From a checkpoint of a small transformer trained on Wikipedia.
Architecture: LayerNorm before each block, rotary positions, biases, untied embeddings, attention and MLP in parallel.
MLP neurons of a small language model. Each row is named by its layer, matrix (up: input weights) and neuron, and shows model dimensions 160-223. Each number is 200 + 40 x the weight over its row's rms, rounded and kept within 0 to 999.
Before each neuron's rows, "fires in" lists the words (lower case) most often at its 100 highest values on Wikipedia text that the model never trained on. A number after a token or word is its count.

fires in: "last" 14, "every" 11, "mother" 11, "best" 11, "one" 7, "an" 4
L3.up2021,208,157,227,238,236,164,222,221,252,197,153,206,242,200,234,146,163,188,180,236,203,198,193,173,134,206,150,171,288,213,168,301,207,193,192,129,189,221,124,136,190,268,229,202,134,157,222,201,163,167,212,180,149,218,207,176,175,133,195,200,146,183,244,196

fires in: "which" 19, "it" 13, "also" 10, "he" 9, "she" 6, "they" 6
L7.up684,138,255,209,199,198,163,331,180,116,97,178,280,207,142,218,116,198,173,160,190,240,188,243,204,230,197,277,276,181,197,211,203,166,211,226,246,187,154,152,190,254,186,218,224,96,231,200,158,226,151,113,170,232,200,215,205,170,190,238,224,262,139,193,206

fires in: "21" 14, "51" 10, "31" 10, "22" 7, "32" 6, "41" 5
L7.up80,243,189,256,228,209,238,173,241,180,225,248,254,281,213,219,207,229,229,184,264,199,214,136,239,188,202,219,156,174,191,209,246,198,197,206,257,152,209,201,217,145,208,228,220,175,178,246,213,202,216,223,229,258,165,195,196,205,159,143,118,248,283,219,88

fires in: "album" 18, "royal" 11, "justice" 6, "museum" 6, "society" 6, "service" 5
L3.up611,205,181,175,216,223,186,213,213,226,203,255,198,195,196,210,201,177,212,218,191,273,224,232,231,247,192,123,142,247,226,218,222,317,240,187,238,171,187,243,176,191,287,173,171,248,164,136,148,208,169,197,261,132,192,269,272,193,190,158,146,227,155,282,188

fires in: "us" 14, "air" 12, "country" 11, "beginning" 7, "game" 6, "bbc" 5
L3.up1476,204,228,289,239,204,197,173,227,176,168,155,245,162,199,193,221,210,142,186,217,174,209,155,262,216,201,186,175,221,207,187,195,200,233,147,217,239,135,199,213,238,209,229,213,230,233,215,102,121,231,173,200,220,233,258,255,254,177,238,232,185,224,133,170

fires in: "there" 18, "home" 14, "site" 11, "career" 5, "available" 4, "company" 4
L3.up961,148,133,186,219,232,227,234,167,161,259,197,135,197,311,198,208,186,188,182,249,222,169,237,159,175,207,255,280,159,172,142,233,208,175,163,159,145,162,113,195,211,246,175,241,183,140,208,220,188,139,160,138,228,241,170,218,273,162,176,162,269,146,166,172

fires in: "system" 15, "album" 12, "service" 11, "genus" 5, "board" 4, "rate" 4
L3.up431,179,293,127,225,238,163,309,212,144,238,239,193,246,195,155,247,138,131,213,166,190,273,234,249,164,208,176,196,196,107,231,228,142,224,299,176,218,191,188,181,192,179,184,216,166,212,196,149,180,140,246,158,200,207,92,215,205,136,199,227,149,228,148,245

fires in: "states" 28, "s" 13, "press" 6, "news" 4, "service" 4
L3.up1144,213,200,94,250,176,149,191,185,175,190,230,208,223,241,174,230,129,243,126,151,184,156,218,228,226,184,221,296,243,83,164,159,189,195,179,232,198,246,207,176,195,177,197,171,207,231,161,198,230,163,194,267,199,221,217,174,249,185,170,230,222,202,156,191

fires in: "him" 26, "them" 15, "service" 12
L3.up1372,183,248,139,285,230,136,285,182,99,194,183,240,238,250,196,167,151,191,162,173,199,199,241,194,203,205,179,225,232,239,243,224,223,171,229,271,238,213,233,192,229,195,229,213,145,174,178,156,199,191,163,128,190,207,197,228,164,256,167,186,177,143,213,162

fires in: "took" 24, "take" 13, "taking" 7, "taken" 6, "takes" 5, "york" 4
L3.up1953,211,199,178,246,180,162,159,182,268,174,188,235,160,283,172,259,194,179,224,204,166,142,207,236,226,312,231,206,291,151,288,196,162,289,156,232,164,210,232,168,220,207,193,205,178,187,203,224,231,178,283,157,227,219,222,269,229,116,201,211,222,185,195,192

fires in: "year" 29, "july" 7, "other" 5, "system" 4, "following" 4, "union" 4
L3.up1755,145,260,254,195,118,223,228,213,182,245,252,205,232,240,184,238,198,208,225,182,217,188,254,226,186,201,236,192,216,258,136,204,184,220,203,168,232,211,184,214,240,146,197,174,184,221,170,167,167,193,171,226,199,174,221,212,260,107,216,213,162,249,165,168

fires in: "an" 70
L7.up1158,246,113,185,219,130,106,149,274,179,270,155,206,215,184,202,215,226,230,248,183,230,183,230,231,133,126,241,163,249,178,234,177,181,221,210,201,219,243,264,295,174,214,166,223,200,195,194,202,187,174,178,129,163,265,209,189,274,135,131,216,168,164,173,192